MLP neurons of a small language model. Each row is named by its layer, matrix (up: input weights) and neuron, and shows model dimensions 64-159. Each number is 128 + 32 x the weight over its row's rms, rounded and kept within 0 to 255. Numbers have three digits each.
Before each neuron's rows, "fires on" lists the tokens most often at its 100 highest values on Wikipedia text that the model never trained on.

fires on: ".", " of", " and", "uch", "ory"
L2.up1338:152058093157096101142147170165134128112116147125156131107128129131109134099054117078181140166186113107125111081153174133128146081149144173106140160087149135160083121154122121152111158147131170119105121111125110152202086104140101146137166202183186141179108167093146174126084174141167098171

fires on: " ", " There", " there", " ("
L5.up783:126158102107117118142124154137147134143146112145136141144108122143057147077092095139162132117077112182092096113084118046144169125114173078113141117130137112109120170102154093079159178155111213120110170110119146130100127104162141122124163123106078124074123093096148179092081152118144072123

fires on: " the", " |", ".", "1", " of", " "
L5.up1415:092143125132109081138125155102191067140104102091119104089077102097104105091093102154071091114123164119105150151165126172163183147123162144132084137149146137094138092138130128119160124132104137137125135192168114082161110110074084159099115131151103118140171103142160115144133141156121123150

fires on: " \"", " re", " w", " |\n", " con", " d"
L10.up1473:116114092098186129178084163161163131074105131081091104158091109161119204113150129132127152134102161135166125107088048122098132147104160138211100176126155158150055144081197164151103135148126102136157110136151107163150114147168080132126118187127058126168180159137149130133099081092099121135

fires on: "0", "4", "5", "it", " no"
L2.up13:106079145174106125127082115139116132128133144138145134106168139121145120140140160104156128114125099196146154149071117098138091078100141148140107116078129129065075165102097153178070117061140161172148118128121085195149113143075072133124083123080072130187103112088110140111122116129163091093

fires on: " ", "\n", ";", " |\n", ")", "."
L2.up734:145174084115134074116119168106155132145156146161098125107140130071112116167103154156165095109120166071150077197124143086152095119124086111077154091173125109095125156098128193099110114104140096121088131159159156128126171104152072181109077090175076103132113178078147150158135152115115148056

fires on: " of", ":", " =\n\n", "-", "\n\n"
L2.up631:131143149125164091087144151132077120153177169194105137161061109158104154169127099131122124161181127128127183128118124112107108112139109100128160151104145107135135150143156083139149155198181137151160184141183138131107155103152150129114065142153080147067115114085144168146122149172179102110

fires on: " one", " a", " an", "-", "ud"
L5.up588:122146121109148116202124116111108097114118139121146134190104123162118157139119164106160123167090161130194147166145144080167168093128150093159111123127124152169106092114149090122088143104184148170133158121129110141131165108134146163084135131175114128109131177155101077168079108131150145138

fires on: ".", " (", " "
L10.up615:094110119104106195115139129117167138138081201170094151160124125144146129145171169130117141115081047071157120101198095123147107142111094137155151142179062114123092108143113139114147140129153077085088130199171122135096159122129114085156138173159129100092168118142169122131097107126154140135

fires on: "0", "o", " |", "ri", " di"
L2.up174:145127103097101134169190147083034181108097121039109137171163163099154119125145174096133130151165112073084162103118125121070163148137119145136093149121095130116049125133149124081170180123160123109125125088113123136089162123130102170162129069182156149047071155162154109072161149118129135146

fires on: "0", ":", " |", " early", " late", " at"
L5.up1329:131087179136154150127146162098066131162128085127098118135119118160163134090114198163091123154229075131131083131133103152097205163118087087066129103103137104127123146146149193102132148082111154151148056113091077108101141115115156080180153150103130094115118156164095131100230124154104097120

fires on: ",", "j", " or", " and", " to", "n"
L5.up752:103088109075166168105131118106120172119138135130122161154168103126106156090123166118094143116075134091139118100130107191182174163133148080082168133118104166185136205104137028123121079164131164135114140138116150117172107158141084091081137061105144125150107154154084116105111081152184170139

fires on: "-", " /", "k", " km", " after"
L2.up1220:086159098086151155152151169134122123090140123119167128171100147082148144147131114130091117168173172169118087116151128110170175129049157105164120129144176102113082170160134127137113131121105102095103140097132134125099121107036107090116115088116134202149153086119091170166075108092105141159

fires on: " the", " and", " of", " now", "9", ","
L8.up982:130138108133183133069117116154107185111110141158128143132098135126100105126103141190126205188122122090225201165175065141104162141120118108084117129137113136157087129086154062158117118130136141100136135152176087174114138102103109096156132140090109124103123153125079111122060151128175133146

fires on: " October", " November", " February", " August", ",", " January"
L10.up502:125088144132113078136156124124166100083135100116119103134075196154177130134136143160116150136144098101169117164136127155055159163136119210086180130133122091160160135109062171109190089134149090111161151125107099123033138147145087106168110105152155094138055175139086075128122165118144096146

fires on: "0", "2", "9", " ", " States"
L5.up1333:196069122152151135147168197116050123133109074110102088158097182145132158106135120161127142162129122145175098075121111116148127123160157132044128120114103104231144063109127124099138156100135166133111181201098215100094172189098188103137129128142101091140158131150062138163106134148154110078

fires on: "2", "9", "4", " two", "6", "3"
L8.up102:138049205172161086122172097164092161120112127135092131160160139160158120140107178127180149150100148123085112109082112062092126147140087149093153179105108106158125113143131137111104167101145133156108095113155221114101137104082129158155158127164145078149140155139125125111038099131095130158

fires on: " ", ")", ",", "o", "et", "."
L5.up1240:131183073107115103080135128098157111130105077149091134098127122100156175123135132126190111122132077086162116143195124115125157141100146092143109139171146209107085159132078148132160128096109089116137096171165199140156116109147087130126096108106134179214090125096154101111092153135135111144

fires on: " a", "1", "2", " "
L8.up694:106104137174176140226111092135141142105151148139093188194112158092098108111105141129125132142093132134123106059168087136166168100119076130151152169137141115169095146182112068148147174109146123158125131114088072107181081112058093092106117121181149057142082119173117094179170095179065145142

fires on: "4", "2", "5", "9", "3"
L5.up1387:073128151166132099128150164160181182126095133134122119092140115154122082119103145135112112149091088103157068110175135134122174116067146076125191146152164153056177160139192115106112156114124181083086059117102133115120088072151159156116140097115111170164120142122130141121171185102142161148

fires on: ",", "2", "0", "3", "1", "7"
L8.up1178:053099119093109137146103170130120164120135100154188115088121160105136149137140136112177130154154120135100058104143153057103179163097097093152152151086108144145079178188120149172120175102120143104148125090140140115113067183186098124136139104157162107160110106136081103139088089186135122143

fires on: " |", "'s", " Got", ":", " /"
L2.up511:113130164136126098120122163132133128126140158134133150131134127058121115136084175150176165108110119188129094122122076183128095117111100072183078176140110151139125098180152115156146172069137102085210184141104130099124123161126147153104079111106087160123104089122160213086183086184180152117

fires on: ".", "–", ",", "ul", "3"
L2.up100:136140168126115135172130117136167129147107161158118084123135170118152116097107106084154171147105140100096110104135096109104146125136106120161116115060169122084136127096125146084088168073202134180132182151196130099144156074095146171211136144211173082106105134113125124130165123155195052140

fires on: " of", " approximately", " than", " about", " to", "0"
L8.up1174:098116150132050098148119111108069159122134178061131138177152192150102071159143115140147148133073037153122108080154100164143122086126146117071107168148106175071131142119088191102146102154081153124127193095120094155154083230118150121147157148148151125121065164160133165125083171124169040144

fires on: ",", " –", " |", " ("
L10.up167:149068102089188134162092151187161126136107075118189042182113064151110138078114165111110064132105124151207145160129119106162138148075068111150117130175122113130168122135094113147222139142117089166144136136111086080175087163119106108156098087134123038116112131126104138148177109172149125159

fires on: "0", " —", "or", " |"
L5.up563:117140172107104125170146108094112129107095084107124157138157137157096135130093126106055178118222143111204164140125147095167095121170225116111174187147118133116158120197146100172181107113112133157149158121095083080120177164078090162095120094161195151150145165089184074097083142105112097187

fires on: " N", " P", " M", " C"
L10.up796:137164125101140124186021153134107156100171122124117129101127114107165084160092099115092090122124115051144128151135128103116052097130186126108113095075222127113126136121068157099160101089119131139171166164114181137151173199151152130113105100090156128153095186105171145119076195150123163120

fires on: "2", "1", ":", " =\n\n", "4"
L2.up25:111152107118143100096134031127133095123228154139050103148169094170148165148176081126166074103119149157144113127099112164137109097091149121172081108166146112142112154118152102155141085131178103175155111221100151151089114081087105138088137056156095072130199135132107101199097120125123110086

fires on: " ", " –", " (", " following", " |", " held"
L8.up2:121124140099131156078128164114141112184166165118131082159125128120110099096113106119084098103124129156147139136141085150136141190092121074126123163132117099133109181104151123128133101171120159161104159133142122069136111128127153125115069170165194136178178119149173123141140112143126095110

fires on: ",", "1", "z", "),", " include"
L2.up559:099112130132125111123115146106143121117101106087139066139122139139089148112151137159080105185123135207122181186187105146113144142098150120172161139137073123089113124116127143172122139127125111158106163121164116103146142130107141115138059150099120076128118167136105148147196179075135106154

fires on: "-", ":", "5", "L"
L2.up1311:144086129179106181112140142140215133119113142131162110129141134124188121166123117113105108151082155118175157118124151106172107143135136170111095145154131131096144133085125111110063151165165141071090148155128123113094099128094107200136126126169070161181084162119195109162128188055103103133

fires on: "i", "bi", "."
L2.up212:116093156122104098170137139127201182146133104155148165082149159153120082097194145111124190157118122078127139116131112085084100101082070237187156148154057136170106122126145150150147176104152131094083099159092086153179143125091106188112108065209138098146124142178137128092129133158168076190

fires on: " to", ")."
L8.up808:141187123140107131151110160118153134092147132140108102167099133124141118179128154125113104119151139158132077114128167072107122068121077132168175140164143128178119035137112126089145156085059101139124138121059123054157141131129115111148165057073084109100095170143102131122102206060093103112

fires on: " ", " (", " \"", "\n", " ra"
L10.up1167:147176138175170162191167147131108103136074098167107102182174131119087132096141114131155099152109132134147109092144144201186103111137169138126158089180146126154175160104140160149128140167115156038081128140121094131146168167126099133074083149123122123096159177055191053122140161171132107140

fires on: " on", "9", "0"
L5.up1413:124112149129098089116125141173117103089113154162161145102150134050151078143128174169105162159141122185109151126106123116088116113111131131145100098176120129134121139115099074158141147070143149101127110123103120122131156166154029115156083079148148124147106186136107165107112161152111138097

fires on: "==\n\n", " ==\n\n", " =\n\n", "==\n", " ==\n", ":"
L2.up1112:140165124166116128142141143130135104174131173082089115113101138144133111175043099173053117152135127180144134184132145111186171158107163099155113121124095131136121126128189121108127134123128177115213124167147110189131104116146105105164169110136039119082086118114172138168091155121180137107

fires on: " of", "ly", ":", " first"
L5.up744:076097116072114099113127129117112130148104084132121143179109149094109174124133135135144100175141145133120131118131110137106183161144197084060090118134077160146156097150082102117152173093125170155169132123128101121204131102104156141172129068109134143171114106085141130168168181160174121155

fires on: ",", " the"
L8.up481:158057139115123143137129169110069185133148140074144130156087158141159204135127161138144143056142110156129077123108119122146104139162129101148106125160176081171170148128081177140188128120163155107155139151092174204145146136109128121121102137191105159126171134115128108131220092175131169074

fires on: ",", "0", "2", "3", "1", " ("
L10.up1003:111184076134121130171130153129114095091156161111060109123135126146097151122091154165138129160097088168071159085173072137108067113118115166159180139064172080106170163117164149182125173070087178141116105116128137106157086108160165102083150156112125092113076177140121150099078112171079121194

fires on: " |", "|"
L2.up928:156127154128094103131070138140090135081137157090103131165164122078159141108132189170133157058125168143178126141144124127130162171170151122143159208162099099078138101142097167149185183097116121181070163133100103053184158178126083169084144127106141131123138110147171100085160102141178092114

fires on: " |", ";", " League", "–", " /"
L2.up1138:182150176098161104152141130134154123117106115119178124114125109128102148068183112107167106082158088075105078109167122102126183082044122065144141212183141156081137112098147159128126093099147120117157090095121044162153106130101085170103116151126084176131086175171142133146122036102131109161

fires on: ":", ")", " of", " |", " at"
L10.up344:123100119164121136187135124081075079109093171212102158094137066132143130145085114173114133154127150131159177138140098130099153155123093086155167130119131158090198138200076174115122150172125095180124189172084167038163145162091048113133110150149114118161105154121110124188082117179083129066

fires on: "–", " =\n\n", ":", "ey"
L2.up603:076142098157140142146121126138101100109135141147079092086157161111148082142165080163151132092100152111139097154067160132128187127137129112115091193096099136142084127079172155090073139087082142148149092184085120154127061134125116107151106120109098099069127130174151071210171110135160106114

fires on: " in", "0", " on", "9", "1", " August"
L5.up718:181130153128103055124133106123144102109106114075192101151141137163134131124085178165091138017133145113117155143160136152134193144125129099119121156126136187191127132108137141150166112183159144097134158118105141169110166156142140141160142159144055150114122109170072107136166182102094114147

fires on: "\n", "|", ";", " vs", " and"
L2.up1058:178142101170183158194131120120117070113101152102164175116152132160083085134142132139124143119100154054132150140109127122079081145162155083095135167119092149134165119099068116102141130182082139136080147152129083153071150132144129140157170123094081100154063155185084127058138084152150093156

fires on: " =\n\n", "=", ":", ")", "w", " Division"
L2.up1425:076099146082112172125089085139096100062143149181072080127116067183185142119148073085124102091099163161146149089058140101144079172150143185174081200101158110138129091102179126189085071179093124121155114164103162160170041126047129080099134120112190125129124158131161121154116137159112143093

fires on: " |", "-"
L2.up1251:132118143131097068189099125137123144177137182104158130138112106164196119107150155090116138097115128093126147125112177052160165190150101082148107204170125123024100100167157063136123144159133103086142122162134155088139155134109123159159139175139120147099174127195159156179141117108141142096

fires on: ",", "),", ".", ")"
L10.up135:069081117118131124200102106076128163131174145149160139105115167173125200165110124149161121119109099146080132090158113126144058112090128139140144090113077097046203078120117112115120134141106107124147083132123126133138109161132071182142083099180164186142171124139178136158134191110182176085

fires on: "in", " career", " forward", "loan", " defensive", " poster"
L2.up1258:126130075137134129175157150113120063133131117160079141126136169127180100110082118149184152115101139167133149150139166142100160093170121121122170101182166096126141074092135077089070165099073142102123135187126077075073131134111127088159139209151085136136127140193084083163121157074101096084

fires on: " in", " of", ";", " through", " to"
L5.up551:150138190148108094159143123172137146116137131159131063125166114117045138141107169156165102161198114065119118094150138101097111146129119123118143103084163155154119067132113189119180149124152114122137143080105124120158106137090183153135113115092181134139042127095130146149107133141132136056

fires on: "0", "3", " back", " =\n\n", " east"
L2.up321:098113115071123109151112155203134105118112124117123181112109079080164111154094109131141128122131109138135117127146166098157125124121156166172129109172127130158148140120143009170102120130133128133120097158146146082124068130121145129191134126148170123093115140122143106122036138116179200177

fires on: " |", " a", ":", " with", " mm", " no"
L5.up436:164087167164097201110126090121066053149139105157113202189167180186115134102087101133102127148148149140165150175196113085146103023156180084172173196135151071108183160117156102079106128139121109068093119175141095114174139117150103117124196149108108140096110123137117129129133126171191121122

fires on: ".\n\n", "-", "\n", ":", " |\n\n"
L5.up475:112129127183148121194131175136131084146063134144190144083137059163102126172125131179220127096120166110137079162129130129154120127100150154123086150138147155081095147166099027105100122177148148148068213155140176198152114103097128226080118146073128097194131120128114184160116114079167148162

fires on: "–", " were", "0", "1", "2", " had"
L2.up385:186138151235168102133143094125144134122114137172121108097187069030121110155100110077169153080107181138151119133119091133116101122123081107132145111111066101135145173129122159135148159107168109130159139137073146101121108151176101118085115088093143157134153154128156201131094159119099111126

fires on: " (", " not"
L2.up1484:138156163159119110119148124115091152143166165085155157212105063087100077141137113176111149091179142136122132162130112108106121136148114087144123144103133068130113119100122141094086139162104163126114145101141121162062115103149108128145168083050099074090124141178133164122114177159130118133

fires on: ";", " |", " (", " /", "\n"
L2.up53:174123142139187108106147116115164091098148107147136161119164142106111184152140092153072162074094151113129168192152193115171162180113142111158114173120130140106151161136126141142048110121132167176107112149092148144151142116108111064133123119106090126118126140117154058163157186182146150142

fires on: ","
L10.up1063:099102130148114123133138152150115124111144141129127133136097113158115181099091109150120142135119136075129100076127162138101130139178145139075137122129129064135170063095035110104130095108115121080133119142128155181121119200143086190124138115165199121146128147117074161154143138137148154072

fires on: " It", ",", "-", "t", "it", "It"
L5.up575:132127100140110152155136151124103092134141131064088121089130100125195101152133142189140141167134128095096108122138094068136147143146154117111114172116121154169151170184178163105071133191117110187045119155128127144108122130087158073173097106132101128130125185088149147065096201130129124148

fires on: "2", "1", "a", "ar"
L2.up68:079088174130136135112076185103121110180147119141161097145110170147101129125133102120113120174112083056111076133170176120097122162125155092186148128101096146150149124172088125089126135133111153129123071139137140157126150120143148139164154107111255117154143132175128130110100120143117067156

fires on: " to", " =\n\n", " Shot", "up", " office", "ent"
L2.up1514:122111188162106100175073148113089129103113172173170125136101127146107144144140124133192085148181149133164068107138090176093093141176167120146177085109140129113158087131144054069152117127131188146122148101076129080155073127059108113135150125063167111116120140172111193100118139078167069123

fires on: " the", " of", " on", " to", " from"
L8.up612:142134108203138120134192097099145205126172178111108097096114107156213141174132125140158138141198139082104123117097089118095148153174161122172086093160161164159116143101136113134126122088088113147089092096168160086099120121106149099122130144149079098106151116096077134133195119160139154073

fires on: " K", " C", " H", " B", " M", " A"
L10.up1116:143113151159101138119137170061124105116097188124118131094116067122097131117079110096097101131171093079121097123168132106188085146158189074120111131082111126198137076145107180061110139141103173129149161100098164150126186138124132126172161094094118143155081126145148160139100152128087149045

fires on: ",", "==\n", " ==\n", "-"
L5.up555:195151116071134146123139129129084059153135138143103123181085113154152094216093156145173144147126097107102107171093117146158159151137178180110105132148124154102109121063097116151141126161088179137067117153111113124090136147126139089120128116104128116115153183150135137155115184127049130098

fires on: " by", " at", " |", ":", " non", "President"
L2.up942:147089177164126101125147118123054079112104132118115178174134095165133113121134131107123131169127102073133159186112085141046100106140085112081108084171176157179118099075143108084129116116122164081078101114136137192140098144101064040091181126115095172124098097168115134078085159121104159111

fires on: " the", ",", " and", ";", " an", "),"
L5.up919:122119099178140135174112181174119107118110106162142060069138126140124180163091103186185213137096145108119066148138111146171125204112137152142092135152146066151164057110109165114153106137169127095145129081112157157120130155104123136117136196158132127131132131121087112134155084132185110143

fires on: " ", "9", "1", "0", "2", "8"
L8.up35:124095206130131153160109127116086124155045139101132107105122126126093097131079111213114155173104104151123089156134122164133117088043130143072151073091133167052178154148170133129168108082124183087146177057124070136162153130104088098093193136132176134136144189098170154095113102095125152181

fires on: " |\n", "2", " of", " |"
L8.up406:154125155123172143180130104119172090082157099113154120083126163169135088155093131140173087131104118189105132133191130108143122106152145175189146157078096107102143139139098176101139111138097134103120100128071141133108127161146118104123125104130119193127132175069114101075152163097116164189

fires on: " of", " the", ":", " to"
L8.up429:136134186146087119191124113080121157125120193156152146085070135132114087136114158164082113116146165107166149176111105164129171134104133095149099083071148083087076158149131109124164120149124114212099134170179122038057150092121122039101153156137091126044128131124146117215138101192104118162

fires on: " (", " with"
L2.up1082:156113194118089122186107108156102114097181182101137112182108130077132102144093109158087138121133096125113137147187152121132153139139137087197145182141127080127144187143158145143081089136105131124076136140157164119111201123106161114109142126063148119140136164121198138143152107189119129090

fires on: ",", "|", "\n", " km", " "
L10.up1465:105141146147135091121128149163122092124114044083155025101176169072100131181132175082117133164114135109129131096125127100139120146087054191132091146197096115120097165158140146129184135194143164111157129082091100110141082131149156154118101066160168114186171146179104171089131132159113088135

fires on: " than", "ly", " with", " to", " of", "y"
L2.up373:105167142110206177115101160062115117143101207084151159084113157135162121119164119145125081134046078089069078135142168170166120132115116087124123117152127136119120109116107133095090137123168162183126165110134133094167105164163119132121108114170159092138089099117151132110074142172151119102

fires on: "i", "il", "ul", "al", "u"
L2.up1099:105140156137131153136095126189095190106086146150202147151102144153185097089142168163116184122131155096178153074138139162150131117138140124111135132126101157121161143133191094142106140100188194183077066127130116119138159120096088115114112094136177118169169158118104155111077188113163127190

fires on: "'s", ".", "2", "-", " |\n", "|"
L2.up57:132164085120159101101075118063191165084151118143174086049151157126066129164113116122129164101140133096140085123117113150121077116184092172146154144148160111142118091096140135175134126085079106110118124160169099085145135151112178173128116172120055149117142121133130122135101144111129131092

fires on: ".", "″N", "″W", " al", " ft", " United"
L8.up356:162109167133142118175071082143176184124089079091086054110120198123115119099101102130129120127186093072157164123084068161143065128128093186120144160102093135100073152089163200130117179208148149093149134137121135128198158115111032163148147149132191071118100134163073142136125160176041106118

fires on: " (", " ", ":"
L10.up76:134074176101106120125109132145123100089138136118143127154077147126094138084115193158113118091038099121088131125165146087121175170142104159129135085171113112133135167103118159126156130101138141120136178140122075169111141136150163136123157088146053057109138155075110139131136171147120085128

fires on: "-", "4", "3"
L2.up1308:117116153167169094177096057126169132162141118113142139056149101163159111137111136121144124157117149164122111160194156096135153144116067152132179150149152124151221183117098082134119168140154122153087123155060184089166133152135171139118158074092142107112106131104174155090114111141134125184

fires on: " (", " not", " were", "^{"
L2.up1178:081120130118111137130106139113141116069200101098104103151220085121178144089123061102134132106107109133143134113123134140111153096154164135155204131107131096147120122102107112117097163123126122102099152103100145156157119106134148096242165138117120173124140147120153145104162206124133154128

fires on: " |", "ir", "er", "ur", ";"
L2.up1322:151154177126131152056128194118146071168089155142151142128067127094106181093106139091114137164124157175117144101123119107102156100097137046181190121092138138128133035130151129144126055132123161102146080092106124083146136170154171213112122134067114123119109156191201126167161167103153145162

fires on: "at", " at", " UTC", ":", "|"
L2.up150:142115195162127153099134112121034118124133115153062133140081131075166076090122131142154113197145095111101116138072088100119145065115131126110085114128106095209159193166160061129087142100099141131110133144177105153096207151107101110125149126114126158168124143168178126149103151172158097093

fires on: "-", " place", ":", " medal", " |", "DST"
L2.up871:100177065127125087105139098130134128121146121114116169105147151111159207164125084144118159160151168136166140073070140151096091103070111114108121165134171180100137111074132121088102126156136135080098134145115136041080165098108134151136101091141138062113171141152174140145123128113117123132

fires on: " (", ",", ":", " by", " \""
L10.up413:149114167039173119125183148163073127105096117133158061191146110167113130091142077122115111157090109105177180134134108137160134034128066127134187108143170130102158129135130151156134099153068153113117095116149132154130123163211082116138171115192169160146142134108113124129191144125144128147

fires on: " ", "1", " a", "-", "8", "0"
L5.up1184:137115093157121159182134147108131068124212115150092128115139147160119084101135127121025178123114139101123105078129154154150132100122214079161098117129094146112130086146185084137101188122141122146167120122189087134167138105060146110099139081174132095160104160116166035166135088132150158117

fires on: "2", " more", " More", " no", " two"
L10.up4:089136153107153155083160172140163108082106102113095122192115145140088114111124116174144126190122160108146111187099134130096082160132139113155136050055134173108121132098158117160193146103079130165084114061167189105154158089129102086106122145187133121145102133176152172098112127128125128130

fires on: ".\n\n", "\n\n", " (", " |\n\n", ";"
L5.up342:135148105143165124137055106097158137142130140099155124181164145148108131112157146140179117116158104167163173176179184097141093100168155145182107177141081158175142158098128137121166102159095213137114115095094162120191147130139142168108107102094098092152059128137153102115078071057059055134

fires on: ".", "'", "″N", ";", "in"
L2.up1150:135068161147088127154091085159226076111138154124131158095112124161145131100155098101091134159107173147153186138130111152112076148110098118132101137112138135155117139136100222146098140102105130164139195135081118126182144088107079162098138088128135074181085163078168144105111126142185093070

fires on: ",", " ", " tournament"
L10.up1405:164116059132130063108182167091116144114155070125144102128157182150114142136102163107071109133171092167093128104126151150115137129157109138109054174122131073153161123219098134105145077109130154117115146103098070082097107156099139119042085133138099128145140096187057179144145149105180122048

fires on: " (", "\n", " \""
L10.up1057:145147120117192145200131155121137131092087120147110106119110136118171179076133117171187106119149098160099185077142140117156113141138135108121126136155062137122077131108143137185098115110073171109094129131129103134105133134149166113093161124109119166108133159120187105116054130095093155112

fires on: " of", ";", ".", "on", " on"
L2.up1521:113100100077141128131096137137153126159118094145138046126139117172120078123116205158094081130086156159144128107149102087148102125160091119148101083142135125159077161171125127174150163106102134081150102145098144201136160152066167160164160065095200097098063137162168148136132099126152089077

fires on: "-", "–", " can", ":", "4"
L2.up1566:113117059144076121146128108172094063112112086108144071130049073121140165105088156183166084141154161164148178153161172083118120150105184150119139124130185163138142115137094085113158130143142193097115095115118155164082146151127155154084108150051113118198120104119132101129119165081151127133

fires on: " |", "|", "'s", "-"
L2.up1287:132143108140140163076170160128195142095131114091115112152110152069173180157133137129133142153137168127113155097033123161075112091101102072173113145102123126154122104097173204125130161128136089063108148142150089118157162102203177179138102065146055113087104091167154159183100161128111078144

fires on: " (", " ", "-", "\n", ";", " under"
L8.up1331:122189081129159156131179062140098130119132206167110081194115136138119135159110168133121150072147131086099129132169081113173107118129143056199114157135118128113088103155188126151109169110142127105103102114125034124168133112143183093102083144117182125129110142099155145174103136101139169101

fires on: " in", "1", "2"
L10.up161:157127105098129133182121174103187111049150095112154059138173067116110077137130192132109117086137177185074201160189121177131163132204107142124130147141174133107170134111186126152104073176119072137062159099101120135134118195084090090151106141150151133152154165182154130115196107120105129149

fires on: ":", "ill", " of", "inn"
L2.up1464:099147145098136099155116128064130136133143082149137115128071119120106079062078134150135119128108178104156109093179126115103141137117171121112117108163103155059129154148126115151111186084097179195166075164116121159170115117123063115126075087153168168126088139095089069127101118106125075154

fires on: "|", "ist"
L2.up1459:097088168123099078100126097163122157086151136138142050158223152114096123079164149192149130099120130138124185154119103083100126099140101104184145139144181063116120134116135133176064173055095116149141122052141151163127140191173119116111149100138179155133132117127153130102156119174121137078

fires on: "-"
L5.up1443:183129124125154198119112161145083150136126132100128154115109118165167173176128183141154132176108126095169119095145180160084136098121078078112119104116089059121123179116144109167117104123172155136098100135114171136069073137110133166128172135086060200174126151180117129151157148075126141054

fires on: "1", "–", "2", " ", "w", "m"
L8.up170:099086094137089095083120130144131097096137135090097135149168110111134152152103075096138184071135142071099130174103155189130077149093115117132115099194129149155159100155169194124094126126121102180110153166118057126069163087133146159126171121173077104098155111135118129112102127128089193076

fires on: "0", "-c", "j", "esc", "c", "y"
L2.up1027:127205105152138162119181171135144083144118195149158195123137103028152059105100164131034099149108149153087167117071132144179101106137123143134140154125092071089139185154174106117120176120164111104152161146070073111129069110172152177123138097125156112145139166150120084050054206094116131122